From a checkpoint of a small transformer trained on Wikipedia.
Size: 17 layers, width 224, 7 heads of 32, MLP 576 GeGLU, vocabulary 6480, 11.5M parameters.
Architecture: RMSNorm before each block, rotary positions, biases on query, key and value, tied embeddings.
MLP neurons of a small language model. Each row is named by its layer, matrix (gate and up: input weights; down: output weights) and neuron, and shows model dimensions 0-223. Each number is 500 + 25 x the weight over its row's rms, rounded and kept within 0 to 999. Numbers have three digits each. A neuron's up and down rows have the sign that makes its largest values positive.
Before each neuron's rows, "fires in" lists the words (lower case) most often at its 100 highest values on Wikipedia text that the model never trained on.

fires in: "at", "with", "to", "in"
L3.gate520:502503481514502471485506536504484497482479468518473531513492485470512480542477512511501501443493564499475542530500457561488502467497459510497507517522510493477493467490536539503443467500498503509506502513483543464485536461506497449502465482511452484456490463498482482497489431513512493466486471457485507464503499510513505511460477500467503513483537482523479494482446546482502548524504519508497480502511553492495476463443530492554471502515491506506526532499526482485482477491519503490517468522495489484504518451513500489491547512505504503494522498492430467508441510546504510504515531490496446473487525521511473519511525483538504472511486480501522534542508521492536510503508
L3.up520:522497529467498510537507493469484453500498508491492481524498515501460468500478504525499483434510472511517485508477487472483526522485508484515506491464473488483505512497536551512499525469508504503524521556466523488489539451490526515511483488488511471488501515537459487516529468505493466531509531505520486489499483514472479540511466557482473482517449476503527471481464486452506512519551480510538544477476551508513495529549504526500478517560485497537515470447478522444483474505524523520503508480505490517537490541498483527525518502499500539546476538505458515475510478516458494538543537494482500507546496482481449494497493489511474501465534485505491520458510491471524489539525
L3.down520:491443517546485491528492468518559532514490525524503492506524496507520549477473468453488512536518475460511516507481535491494531528545503472534518511497520506550519518508516483485525507495500508511496484505485506528503445508484552509485507479466479468490469515471530494477509555542471527494484486509499527525503520474483409506497511496534480489478510493575523484545525489496494556502477540512472453523478494480459518506542481467501530532509527491487529482532518501523524506513499479492466482484523543472526486513497536550448492474531500484516483454501480500517502475489495451477463484524498504519525495536487485463474505529493484493487530520496477490468519507512506495497488

fires in: "her", "an", "he", "his", "she"
L3.gate176:470500527471539490502509498527477506479488504519510494500514486512526524490526528529478472483475477511457501507476494495469504478490496484477514467464481481510474481551496497488496507491494537532481495473467477481480536532530517494461512442448497544553459513477516534488464504489519489497512456547480487498500502482525494511496514472469530543517515514496564463480495507452481556524553474477471515474475460501497519523526566487520487519530454538540484534512528503490536460485491523502502494559499437500524515526493464491478538509513458473489503559502496500482471516498536510497481506524487473504503526468501495510516539507484500457503536472525497534514485514525484476511488
L3.up176:496463485460499522509508445529514506489487489508549494472505526491515513516479537483465520508452489511518561539486491480493507511497489498478511509525484488551505463499477527539546504498531486498515523520493456489470531483485470510473510491420497545462490470517485458482478500547495499481493498546487479452493504461494493486492504468493447505512514497498509487513523471513454477569529495512477517509497482483543513488463528484513472530496512488481495512536497529499475531515531471524443500502509467495493479535495510520489488440498521514504533548455507515499469543539497517487485509510511507511536501515509513541492529518487459484487538518506477502499532521505531423513466
L3.down176:464535461481496502508495516472505477501474502505487492506477475504483520501541494510487458491522510501466486482517557502495487454474488460489493521477544511492473518520489509529514553500568466523495475524465501489473530509484472525491511480529543506531512486496537534504520458519528509505534539507581495509496477547503516492517474546509546497452538510417527505495497494493509522487511481486490534497514441492499532500506483479514480478521543503472468517509489478519544495543481487524500475487496515479513494473495513483497535530488429489524521493480507428451496519497483495507498471541475506488494517510503483491520452496497533499491462498455507516504515487517527537477529

fires in: "this", "that", "however", "of"
L5.gate24:525511578485539520527486505491462489523474517501478484456551489511512499512491475536489519504502468526520479541485482505483522476528513512496561502488519472463489509500527520484493518500476466491488480482501497531481438521522480507534510476494516509541479485477497508489500526521495521518500502528497496465475479504528471530509505479470508526496507504440513496482488496501514486487455546539543469474509499535506475491476459484508515528524516514511581503483552515475520497499521504538493435507489488523501477477521495444557533496484529490493490540493545531522510489516472525513487493528490444534499489502507510533534500522530428446520504507516514482513518526498519476502541
L5.up24:529498479515474513503500474502526435483507474492462507520515505506533502526506485526514484524497486475495538480475472508491475527501544522502548453491493490456500517494533520449541455522496521497474447522530462485502462498505502494505518468480463448519469490470508495478512516495524564472508487467518533525495479498497523528507500504525489526487525504475511477500517491448563485487480472540537464472496476522493543489516476412507462497507525541495484474520484512476482510458554497519454471481497512526503489504496449453498515507504468482480505491519508495517500502479467480516512466425512509503473504511460509507495489527487498468497484542522497535479511517510545500512484
L5.down24:520514504504540543474515478483493543506502491523497472477520536487537502515531480500506512466519542495469502503509508531482498457509520508501490522493475519483491546494463476479496536529495511502522522473452515506487495537490460481494528539509515511508512494514469460541517488490540486523483528487489490459491532479532362529510475524496540523503521531500511493537498478499493565479527526484494510518509492519532482503519541488469538486466478517509546502490509505510542471507513500483505499488451480490474522516515496529530486529484526483523512503500525497523546501505434486562470509553483467503497529495493509499496490467524484481483471507514466481501477511454469495502515

fires in: "the", "its"
L2.gate363:478494511470492462515492474495500508484483508493493505502553472531524489501507516508467489458514487520494458484461482501484487493547459496509491480445501502480476459528515485495512546495477509470492495500479500545472481538529501512517536498468543470507532464527501516476471530495494468515497491516439501526530495482555468503492486497460508546490497525502543513510519492467487535487521501505443482490478456530510440511502497480537461493529483504493540532520484491494549489509493503492542465491524467514532474497523510507538571531481481486479507546545465521530465515474497484469488513529476474472489519500495545440534481511500495450493543461529480503505491506503478486496481
L2.up363:497498500489547492478494485519513481501487496532456466490519517503516494542457518492474498502518491519463500473447492511479504512510467480498518507497475481444475458492516493510526514475515513487520522505504458526477462478494464521556554534519518473472522477503518486470465511534459492536510528485467527511497512494532458545491480469476494536502486556491520529478524476493517534496487507486486449525483465506540470484514485478541479505572482515502466510528480501506485522487540455507508462463514501496491474515517498546529508507461526533465490537513433507485488510485482480489475520500491462480509507483558527474488506523473477475510521505540449493484509525519500500539454
L2.down363:485500507505504492489509485478486508485508512511517483522494475502528495483510493509491476493505531496490505518497524493495504504502467510500488526488507505503504517497472484490500503510504486494497499495504528506495504517521487508490516492495509466528492497507469526515508512508526484496503503501505501483507516492494205480495496504530505508465490488482509507520514531510512546505514515488490494511533502517502493485491502503503501505470530494505501504499506486516526473489494498517506475496506504499504509474512514494552520475492479494521521506486525530475515500485474510511504490522470524489492484488502507503484502508494490487520479543491509491488488496486502493475523

fires in: "is", "in", "composed", "along"
L12.gate66:503506511484494513500479514514467551457485473521537456460535479467509469484504510484523560514511503557447460484471516514515518467506517440482528479489449485505490510493511520476521523479446465506491485504509509523508528493490513482527540473475482517522501491459505490535463469539521484491479487486458479524486460539499510506473504493445488518501482503519502525498485496483504490474469557525551490487481518504465486481450499493459489524515482486482535485497532525517498527492504481472481509466462481499513479510531494520424507501522529512472476508486503490498524510490560455501509532497520490508485514467499494489479520503499503532498548460553473491497526467522515484489434
L12.up66:500503491547512528481475524483513503512512464483505475500516438489497441489485532510540531509525471497493531466477526502541491522527494491506488512504493482531494473492487538516478520529530503533516464479475511506510504480561508489468480479486490491486475514511483509458512501508485475500521491494486504487449495501496504491497465495471478480442500506531515448483502473489477486525524499563453470504500513485547455486489480527510549468513497502502475502473468543479473519499504518501482524471499480535541517476513465499493490490516527438492486538480508459501512546489510489530551542463488507465459504496531478540511548502449564485503489481498514526544464498523500463529450
L12.down66:505538488488541508525510488507507511502475535499501512492477497468537498512487456500504507457486511462469491547499480474487479454497502486466488464514519534456518470479462482466481451510531509492478479477505475543486505490549507486509545525522497489541525528492489504487499510524482513491499509480483430478541507543501360478475496430507472497518528478534480518537483486517517515470523508482489516512521531485484502518465523513479498514470532464498531496504482508484500525463515490510535507491509482505506465491513501523556496533497487526517485500505523548532491501494470524509526515514505529451510494471477505509466516495459517485468478494523500510486518477474539481494518

fires in: "some", "many", "most", "other", "green"
L2.gate221:525506533471540461473518483494545532510459498527542496444508459500484527504490525480539482543518503489472483507518485518511513490536518488485496474532507485525557544478505511496522466492504494528538522505522485510495512536517490491498522487523507524473522456502475530457452501482532505448461507478484461514505472470480509504500516496530470541519492519522507496511534506530516533518490522505501498541510501491509529484487489488422503484475511529511517540519512543580468493512505492498473520502490458536512501552513518487495532484529550483484465483554520523451505504532545537455488501497508516538495527534499486484490525499510490481508501511496515501489550489477452468502479
L2.up221:460481502508532520517527525449458509501492495550488514483520503538486510470473533520510503494505478465520474493526506512514503473532521510461538477505501554491516537466518480509479481500431485494497488494523527487470482492487495527503542492468468485471447499488532532460465512504514490476530499475527495512491498505506530489428509549521504506457516514497529532521520567546481476499471495512493473530517434496475501511524501518515503535545499468514489527530500514562485477538475507496463485494491476510493473512501554509490578509513497504509533502545477509455525470468500490486496469470521487525515477502495455479514487510514503481505506485525519493518455536471510514516491
L2.down221:512495533512527504502500503476550525509489528520518493496514514486484500512535517496508518510511502467484501525521499518503504544526470508520508516497500460519519498535501504516526500521541494562484547524531490522539503541593474495492512499538474508524476506505448507533519465457496469497477509486478487512506477495462461518528473488477469483519483506498499508482484489509502528506462531511498538476540487504523520528451511508443466538451545533525524494503526554519472523471516462514514534504536476517486477515516483438505506494524507525465490480497508518528501481485519499547491497535495531530481498500499531471519520464481473550473513479455484525468559505458491462508518

fires in: "that"
L3.gate208:501507522525471513488523517508497530538526464494471487508511490479522464481524541475478477508507463452502485478506535505485467463491489540521506473503522489453516440556510517470429513518487517584503500490528500529457488494530534480512493523483484486519470528501471510475489493475475518475506463530541514516516518490468510522503490541469491522464489470492496527531526482507500496495498483519485501492507530482497477429493487472493510495489474495505490483512520458503486526537554541552485497495498511517502547501500482466500515553476507482460493497482530509481521465495506513455513526493478479487469549543497525483504477507504433509472506492464535502486483483551494489493455
L3.up208:509515469542460486498524459487465497520516482460518525505530485542472493542508533526479503524487477486478496531466492484517532468504505490473487479481524467460490503500521479506479493515521514509511515499504481519476488522519497500480465511445523471516471504513531503510500497535518453523496498527488501486535493454562518481526498476505515500486478516444489486433512512497503497486527520520499516524491483502468488454536514532551448501524448494518499508517553493460502495488518562503532463515501568508546546540514483452482485502494487483477528502476498489504498501516480507461490470541487438446457507498473503482445512502506553481494518528519484513489488505509513486500464
L3.down208:529502492455461533480489498538497533509493499526495512515495518573503451473505554478447504484549497493477481508509511532489482521544481512526495516443508513528528494510448498507490494478486531476476501511516461482497518545537491542471499533460494515487483484489504484499495481533498460478469511489480474512506479506453438538517522501520496533464476534485452514524470488533433467510469509487512514493472521496526507542498508475502502506460489482538530485478480529473505522487490499513484537530495517535547500513511449476481500527502487553481515495527499479555492507461521511500484493468510501505540497524492498513482511490513484490496449469538496500486488513550452491472470

fires in: "and"
L2.gate471:471528516512521490515471535469478480498503506493482556479526506541495490488507480559515524496490520526474514464473555491493465478511524460566509470472477519505473546463498519533509546448500510515541545522469476510477475497499503490522495482456514497532523526488517535506507497501487498515497506519536495512481522505498519483521492499506492533478571541462555503495498484522467499467483459508519517483485535540510478488565487509479448506555506512481528510472479518483515462507493518481469490517479503481479457551479482465497480516482515516447471531501525525514499499482496471502505491520526504513491526474519507512468480512439532498458509526499495477523529489534479500464480
L2.up471:478516516497507531542526502491455452504556479486497453506482516512498490484472496499498511497488497520474489499456529457509515497511478484489444493450510550523514535417509513498521469510500498519494514515509483497528490522503515495530490576489502480553499515508505518512482473495524472508506519527466491484507523514480511460523498515544468524473527530483489440523485470495509530509448452481498485472481509519508519453527481496497507533505474503484469514485515462490512492485497522467495507498502480505458484499473507532545498481483492493512500513483536513527510478470463503543500469484504533505512493522526471537482469543475554507546497448565486483532507562491465481507504
L2.down471:527509497490523502505484501492516488496486539527514504519511468506479494486533566442474518498493456525518467502573506513532504504548497538496539519521488510457531485506471495507454498503498533478486522492564559500484512481504495437497522488521517512539511476473458531476463489512540505536488542518464493484483469500528394474511514474489487482546482469514493475524475440467514486491492498533499514505474486474484493477525536514487501468483493514534547546498493534531538490501467484500474473489516466475500492498515493492499493519504469476510520475487496483492472498528519529493498499504539506489493493494523490456499520526530481484500495495469508540471492516520493546505530

fires in: "he", "she", "they"
L3.gate408:477490571504497465514514430502498482485506461496458504459512482526477504506530528527499484464502510466457516476518484518512454453457505517465467523538500485500495477511492506512500518497486478501547550473492478490439499516553479519486482504486492466549512501531502492469478528524514491521509494481481482511481494470507494516484529480467490507490502545512451481484508538554500486493476548518498483478492493515502460491494487470493516481572525518516534527514529461476466527494498456514506481498510485478539521468529486467514557521503486487480476486524517557497509490464518504506520542447505494469496524484535511484474523494494504459506476480512553468495505520523490479535487
L3.up408:505512518502482472537479463510509468483492475537526450497502477521503510531510569513491515475496519478519534497474495489459459529533508498492519520505453459485498466502517496463471514509509511461529509484530514486498514525491476503459532473517493427483523512502476548493494527542490494546495493481492506467523502502538499499475481486530525513527508451502473470485523502484462544524520511475522451502454467494509487494507538497515509506495489508501461510510502508505522519501504493481453526522537494560508489536528511493524528489506524462505534527539420493505492522509498477473539515492486523507530541539503471515496511538470522558503468528528472470481508488530451469533504
L3.down408:494538433513514515476475521489511486544522498497497484542463494484490547489493459492507480505509503495501466487481529518502517513530528500507535509463519513512525552522459495538533508514496514487504479510506501508543437505501496496497499522507517522488504530486533568550501503497481524493476500496506495507504485525487331492527483494511516476523507483461538505519487481513507524509539439485459502505506521546508529529513505520506491505527529464492519500486505511507510490527485510488500459520485521484508464513495525512505468534477514490527489517507474456488505498495491514495499478519491522494516481492468492514533501503505512525494516544508486531507505521441550506466522

fires in: "in", "or", "and"
L2.gate232:499533492503490538504514460522498450515490506516470519481502517529490486505513535512487500516487502487440513480483499536517492474503493504521486504497443498510460528511492514492515500503479486478481543494473517471510480485430475477515494496526520526495473521506491478515483458454477470525485542495533534537461490498502503512451460549526499493470538524467460480475493475503474521510498453539560484478539465492516494482512492481510539492505486437444527541483507528475507463522489503473440518464499492517469462497526502419504516478497510506479526510523493528511473505527482504496493550479517455486484479472515485465468475539526522520509507515529521465511499491496478515465511
L2.up232:508547495522533511514502523526497514519488480523504519501549492471495511518520463518532519483430455493493534500468485496480529434470510475486477483448487503524492538497501533472484506520481515540510518479485503480511475507534480490505460508476496516495501493490519479495499475439465517483485521523495481488490473516487521537517512522507511520473503536473489504501488480451487508440508474518517503486512511502486450457585487523514510512503471534526522523461508486503520519554483525474496484476463542498475491463485503513472483528508462487460471504494469497495479507489528488468501486503499477454516545514495468491525507458464517500490521548504493511513476509489557481574441
L2.down232:539467505473490477477480501486519501529515485455488512515486506515474482500515514507459507476515521524523472486525500526512485537519496513503523472525546471509505469491487499538461485500511515443526469515482467501506487490561509521457528466489464470502480519494491495473515530535516499468510483478526498502516529485531464453515496480475482499515510481534529472519497555525518479533514485503465495489464491510519541520450507451502491489530528479515480482526510527517536529459524483491503464508560478473469520459533533511549481488524529495528505497497517440494492530539459513507521474528508494522503484463511524496481507527526486475539459471480470520482505486547483506466582

fires in: "that", "team", "sims"
L3.gate182:540514481473497495490511507465496518476553488483492502508500470522511470521540520474504476511509539507528551509495509448554465506490543504478497489455537493487535518495536500494479466523492529530477525451491530498513504494515535476496498519470489459544487488536492506489556478469505489510515495553474520506515524472497512499469453566482503470509534520506475491498478527514474524505496533475554484507505510524477512502444505476515547463515467502524489499501474486494481504475512457511520509527491477479488507552517520554477532491503467489464557468536517492545481447507512514501524477474497501503471535530482455479499507496512470516477484452490528508490466473539495520519494
L3.up182:445464525498509485518531481516460471450481503488493492464501479529501478468490501478495497491535533455479495482496505477483548505512465465448505497496468504518477479508494483472495516503490442496482474535527526507460521472511486510497521491475514493504539469529516500500464522512577487509497452528487521504490517498493486483475516522475482514528496462454502506501553506487547535504456533497490503498506492489511491486527487510477490467527510500449469504555503495492488488479537471471473468496528465511536540485526479472493498479497513459506521509492487529484555496497479515494494518544487537448471522486495547501464529503458500459530494469500508427454512489500502549483516
L3.down182:510488478499484519519521486547509497509468512531468491505497484492474498540503492540510478508472510528487561523494486532533506508495546517512506494479486509492505515523461486485524505550490496512478543481494500443543558529434481506532453480495485510522509528466491485498497488534465473524514554459512488488470518504468455509542498499499508480550496486466473485486492501486477518497458508468496471484483533502512488533477522516523515476467480478515491529488460502482511492457467532507540526504509504482500509525491469531476499500490473500508505537499501520557418513433503526509458508463507472512510532535469467512492483487534508561499509455530534522477477502530510497498496

fires in: "in"
L2.gate172:461442503515538546533525517506511503536508519501473483471483476554497507490468515524555485461468513477468495503498480510488509455479482496467495493442486462471491486490547482496507535468511469505474494515482566523487499461529528505544513495538496486465461484484475497503501469516496515459520462568496517518473497512528499516500507480474505497483514505521480505493500495518490532500497476512484468450517491519546493511485483441516491447505458470525477502471505552460469481565550517485492465493487480507458514507507475502522505519517469482478476527489499492489474532485455493504498498479518446538488530516498532460512538524489510532502472519492521524477499506518504522484498
L2.up172:455483510497486446464543508514468553502505469512546489541476488472514524515483444547534478490446483481487527481516511491482482516503519546478517504484472508486468562551504470449544471514493513521473512461523518478477489513509466507503488491507545504471541486464493523481516482494531485527476511480504470489521521528428505531518509508509513520532539465505525554483493516460544513486555511497509509487509538468492474478536482554509504522491511521482501516499482488508505518487505516519508531483463521527486510502531512495464494504481453547484509518520482484500512500504474544507522519481497516512486501468490474507513476479453469515481492463525526467546461502505488510525509
L2.down172:523511479502492523547496519467518522526511498474468527486528518524481531458502503460495534517524492520523491499511447484513536490488485469507480469473475507533490480487511525516457509490509484466529488527482508518492449468535539485468486523487489472461479512481504479443491526524473502474541472535497549497511498515537490481478461520459508488542483494536450459471486466482512493537477507549499434524478490525508507520496517484491494476525548482485489514525491538472451482555526475502474480470552504498503497493476546514500510513508513481489526459501490464548470490499494470479463503537484499516515485533476478497518498494477506491525485491515478528526522506586499526491528

fires in: "in", "estonia", "bellator"
L3.gate65:516485527493516489523546500484525506503450466455528525487483500506497512497509512451476508513492532462518487526495495504479552507504509544521464462471503476485481491440504543485509499468501489458491473515499512497508485472538543454548456482511451481486442486474516481466479452517473503490487478534508504471472480512511546491458471496480504486487514485499502445474501521455494488514462512526532502488552521518449507507479503474510519509522495497463498499491515464494490496534492510529471499494475499512481496477498546463457512493538506468510490491505488506572516507557480517520470488485447543483534468486460496476515483521547492487530491472473516493487451511482502518487507
L3.up65:509439501461511538526521523466553484517494489484518526491476511517479485487478545487496518486532491483581489506524511471508470511446538546520502485455479529495520518485510528515452521492502506487539494484531478498507481465491516474508483497518493520480504538429513479484534461552448455523528483518499504474486508506455546470494521509506495497466507499495499514472495505534476502500535446521513501448549517554477485531465503479492486486523479492517527505500460521482472458498486541512502508515491540508506516522475515539479494486531543478509490491511518497520452508503539526457449504530517472499510473474508525509523504499507466506520501494462507522483477496512455513499494
L3.down65:505505494500526487504461506497547500484492498544516449541522465489530551499507526485462478489465500494501505494531491523499500465539512486461504528543512528509489513516475501494480518537501450471486504490502498518488475527523526497477507481472543524503511519506464499500500522498511544475457494518482515528490524498469341511522492525521487514481501503588507526500487473505542542511492521525488484510491464446512480506514489507494506535513526536514484500530491493507529469502496468466510504460501497456513483497511499538557507480510521511533495508489502497494507501515493477487464517527488481485501486520561488500484501464497494526518434483519488514502506504517505501495504

fires in: "of"
L2.gate48:523516504493494517553516478499476532490480525493480461531534494494523494518531529490484510474490516494462480518539513479463496498489497552511540498486546520515492511503485518468509501466471465518520493526489501543495507475479524500507519498533523561511533454499517531503499524522507472524521519470491460528498537459457487529504480488499514468509501460482465505507512512495469499529460488489508485526464510505507480514500518494554497551539488508430495516523529536488518473498492533510479494500495465508504468533510478437490520507478523505520536528521508542490543472488483461517528488484478512521430469561465458503517471483491488481463548510484496467474529533469506547489495
L2.up48:473503481470489489481470525466484504492511507489450486475509505521472457536516438489485473493522478509485513498472491473451493479494499573550474529476530493487490498501510490499521503536440494535553516509523478496517552453475492546457497491501460504489493482459478517480501536483480482462533491504456467484478494462478485465494481555510495533491483481494469492469481473502515493505498494501512480487491473513522482524456516540519501529538484534497496501468466529525434498519499498492525499466520497462505503486463500500533500494425506526474510499525526510448483477493501463500518479459527496509494504530518518493515502482436464504506525501484510456465537516483515513483514
L2.down48:509518489522497495447521515496527481490547472485509509494495492503537527514499526472489491543512513511482483451441492497521491493488445428513479508524504531527459495500537476470482522513509493485480508483505499499554547521493460499498550494495514526533494496476521502515479538514527485521489461514546518470500496518524424490510488506457466476492442508530491501531527468509466476506549499496527505485504471504526501497530511524483480492467484496483518518506511492552537477514494515535474522441534514484527497492508539528534516480481500469488516508462486482533489522505525494480460545561478492480527547469547498463465504513503515495472499485526489523499453489522501477522480

fires in: "the", "a"
L2.gate2:520510506492547462492529503486528507487534473456479432540509439495523491509494481482503474484463519534479490447495509488505444486513468503497505521532473502460488479488503524510528513485503545496518498533487525473502473499514550507501558511507510476508503497536562520512467499504529515528516525524518471519512494470519467506485512509493515516490515482518512484464523494489493511512489532487472493445495500476502495509517510500519455501507480514478496513518544536476481556483501461510524503522454498501521462505531501540517523502470445488469514537493499531521481500444485480488470495515510477499471547534526476481507454509547488439456526486546503518542517485536533489538481
L2.up2:472549490512504476502490499485511511485518505526488505496492530498487485510480467489477472461540500514470508518534487495515473509508521481523504494533474500494504493483499508566511534461494520481532537564477472531549494520471502498495504507470506493486480458501555461465480544497474506527457500458454501507501479483529488498500491547452465500492500529485458484480500465472512545532504478466485527516488448468505474533515537501553477491468479493490489533474519491516456507508466478456520497497550490526505500522479441518505499503531546445483499528540443477499473517516500517463498488514459483517525487494460515475509520478475522521497521465516486507533516541498526481542487
L2.down2:496497495490515498488524463482512503495499541506496504507517472477537533493502497493511519511487486497499502516528515507484495495487464506474489527501514480474471497490478481476502492527542483490477496461524512497480485470526482513498514485485509484520507496514487525523522516502519475460485503506524515468480504519465264498504495484524510502471507504507502517515480524528502509501526523493481494495528517535485515483469475532495527535505534482530491476506474478488531472503493493502509500493495532480517522478522531481543492476517484506529505494479540554465533508490489486485498514535494511494490486463485501510476459508487490487517486534492505478510477486507483526498518

fires in: "of", "favor"
L2.gate304:470518480504480487515496515561538508489468486533506466495501515506474476494527476461455472494485485482493511510494512484498539497502484491521464503519536502529553499498483510497530503496496508475491531510472465523544523464496468490474498545508482504502487482488489488469535500464515507496498440501445497502491503494546474513537497495499514493494498516506502456479511484470498503535499483497491481527548540488503493522496480502501537497446496501482495503520507482555461495509509477481556536480527505532505500481451502523491455486454491510490436500513485494540518521508490506445542501475448496459503540521424495513521541440492473477526543502478474502503502532441549468497503
L2.up304:464523474499563503478498524506434480490498501477449512459469457511499531508510470541461518454473493492493490488492504483501501451490515491497464500459516527520493447535498510506472507483453487527522496537530506518519503511507478526512466473545502512514506481483503478535475507471518519476462500547471507476500507455476511478460493567499528476503529493474495491475460520482528515513523530484457479512492477490505464513492471525486480495500505488451517486525514497512523463486521538503516490521471476470497515481472494482532542522517493493459511521507513460490545517446487452520544463505515484498487520526486499493493506528473497472528531476520522463473512581475500524521496
L2.down304:535494488495486511510522486539548532481498476519517486558507528478491471492474485484517484517535494508461498501506474509485529511553483497544506501523462522547527497458497499531541495498498523492518523485519492502556505471497498485497520527513459531484505512516511521465538487524472485494524472450516508519495480522518459496520504478463467457562497520525521493505451426507494504522490470534517498521519553510493528515479554515498495516460502534535498481486483520514463528508526493515497542468530510552527525500487483523472446498468536494544483494472477557509459497537524489506470486544488523481527502557491513467505524460508519522521510484488505512489485472506484483522502

fires in: "the", "chandra"
L2.gate145:499487503492513517512549513491514537454516472459484485540505493510477496503465529486482498489470505523479524525509485471541477475516532465523477531492532450498475497477507531494513509507475538515471506450506468515516490490498507482506507506511478497532475472486557521472481466468478472525521488519462503525490476535515481499512457486465502506543463515471492486490508483456558565520488557491465494502490506469467452453489519493477514491522516474483510505510549457533463466475496495486495489532506523516519477520498477514500477488501486509529474526498505493458484506479506537515497484526443494457512526472476442451536502525487454509503482449510499511480464463532529509461495
L2.up145:516551506467482497527531506501512513488518490450518490529528499546483483521424465503479486451514521478503492505482454492523474520539524518489484493526508503487515478504499511521486516512461557486526483494495503531500489522501513527467472526524472487505508471485536490466486504484454501519529465513452508516524478491491475515522487516460466508534494512526445493487482477458536546519478524523454485499470483504504499513448445480487490523489543487471542525501515507505462485470513471474483506499526517520575455500478464518509474520453522464454489516526450473499484475483476480449502503497466526519510502501478490490529507509490526541506527491492511479489508478559517485486493
L2.down145:505485521494507471488494461477473463491505527525512489535488493472523513489529534494495494519499517495477503530494503474461511491491476519505501522499519503470482500517481493480483486502527465508518529491484525490488508504428520507483488492513511497509492513508486519507508508501515482469504510482520485463502496479503261503472487475548502510470482477479502523556505524493502514507511502483496478475505494524508483488519486510502483488499504499508489495486504522498500493519518502511481480514464500495521488487501508472523531479507456513513527490484522575512498493499489494507518487479506508518503468479510517524463482499503494474496481549499513498513494482460529496497508

fires in: "other", "some", "many", "several"
L6.gate350:490536527520517460508493435491465489459514532499457478531513518466521521512474463554486538493505474466486479540542480497497536493492505466494525490569524506499479506520508506492501499542455497502497485527529461504498442505550517514460520524480492494518484534522498518478523484506510503542506494519511504482510521461460483508479517527502462504497486506535488509563514535496515513540503484488521498525514521553510497457485464519506515535483505537483505482483515490511491464501463467486494477460524518524532452516543495478486519537506493519553505528523532483520533462517495493500473501458462521489469496492498531523493534484526489446508490510492531473437476466512517496520489
L6.up350:500502536509496494541525457494529496475491477456475530482510502496490500499487472504483557500496479513497443546500460508512464519482547495480568515487490539508489502489476512511522484509494491512458486484546514478499475503505524521493518502530463499466482516441476445481516472480525520482505496501459505476483514499440516487499525516498482493488471486464517504505514484477513478526478473529505473514523489523519494498487443481495477489481523528443477471503474506496469498498504472490473511526498549560537467452452523509516504511531459509494507523523534464467518508516481494429536502529528455523483492493492487452528512492463482486529507497504510502506521529452529460451502
L6.down350:511507507526502460500527511521476502500513572507465468448509488477474487544524508482507490508512467446475526519512513515535530489510418471511461521526482518472523547513500496490489514475476526475527523505518508497500506469580487475456503527521484527507470513503501513484505487522503499504519505525531542501477502498521394509520514482517443505520497473545466521524551492529517536513517539508508507532511555494522482513464459518461497527507502493500504535503498495506489455533495470485503538467474489502496487512511517476465533450521489510482456462494517487490513532473470489505484483515509513502476532531498488490482526451487499508515487482482517488504510486494501484536504

fires in: "the"
L5.gate402:482537499477488509505499465450453460467519546532488486533516508509523472488519503524489519527524510486494494528534479493507500495547492543528469487534525516508520536496475493474525479521515493523518526486485488497497483503465469489468491459542539440528482519500506502521478517480492472487511511480460456478497499542516451437483473495518495497510485501504537545534498518514489551467491536500515507521501477541525499518523487455520531526478545521555533555512502547501518491490505487504514477518496478457488470479510501508544534492475496472479527491498535514527530543498479501513494509488508503522561459488514556550478506527506479473544464520508480459511518500496499521525483
L5.up402:492520471543532510518519484559478511502531475522495504482537469497498472492502490499455496501511496499516504528476506543516491502522509499488525496491516481554502500452546538502512536470466539505539507441463484525523461501502549515452496492520486496482487500478523474480493504526447494473480439542503466544445521493506492490516500499494505474510538516542556480505541505503524515497512476561505492513527510485505483461494465441494525514492467495517512464473526506466440514505517500471558493463486505517538503470492485498486502483501521473479515457507457521466506511496528470435486506497492525516509514510491517510489524466478502523507527473498500525506491561491496504537503
L5.down402:516508535466514493504519463457485471478519546508490521500487489510490508503487516506513480531522495485478521527521522489503518500505477513502476523506539491456504498483490512489530476503543513504478468532515538490475510488548476471527490485515512472488503503490448504524525515479535470479499489480511500492521495505476354475540483491544496476496448522510485516507507536519511528459499529493489492485527550535493518490481502522475504525512549483502486527462457506521571505543464469523466506474522478493471514481503521472563526484505471496512511496492527527481513475521502489500492501463514511482534460470495514496480494536516441498516483545480476471490488481506494530480510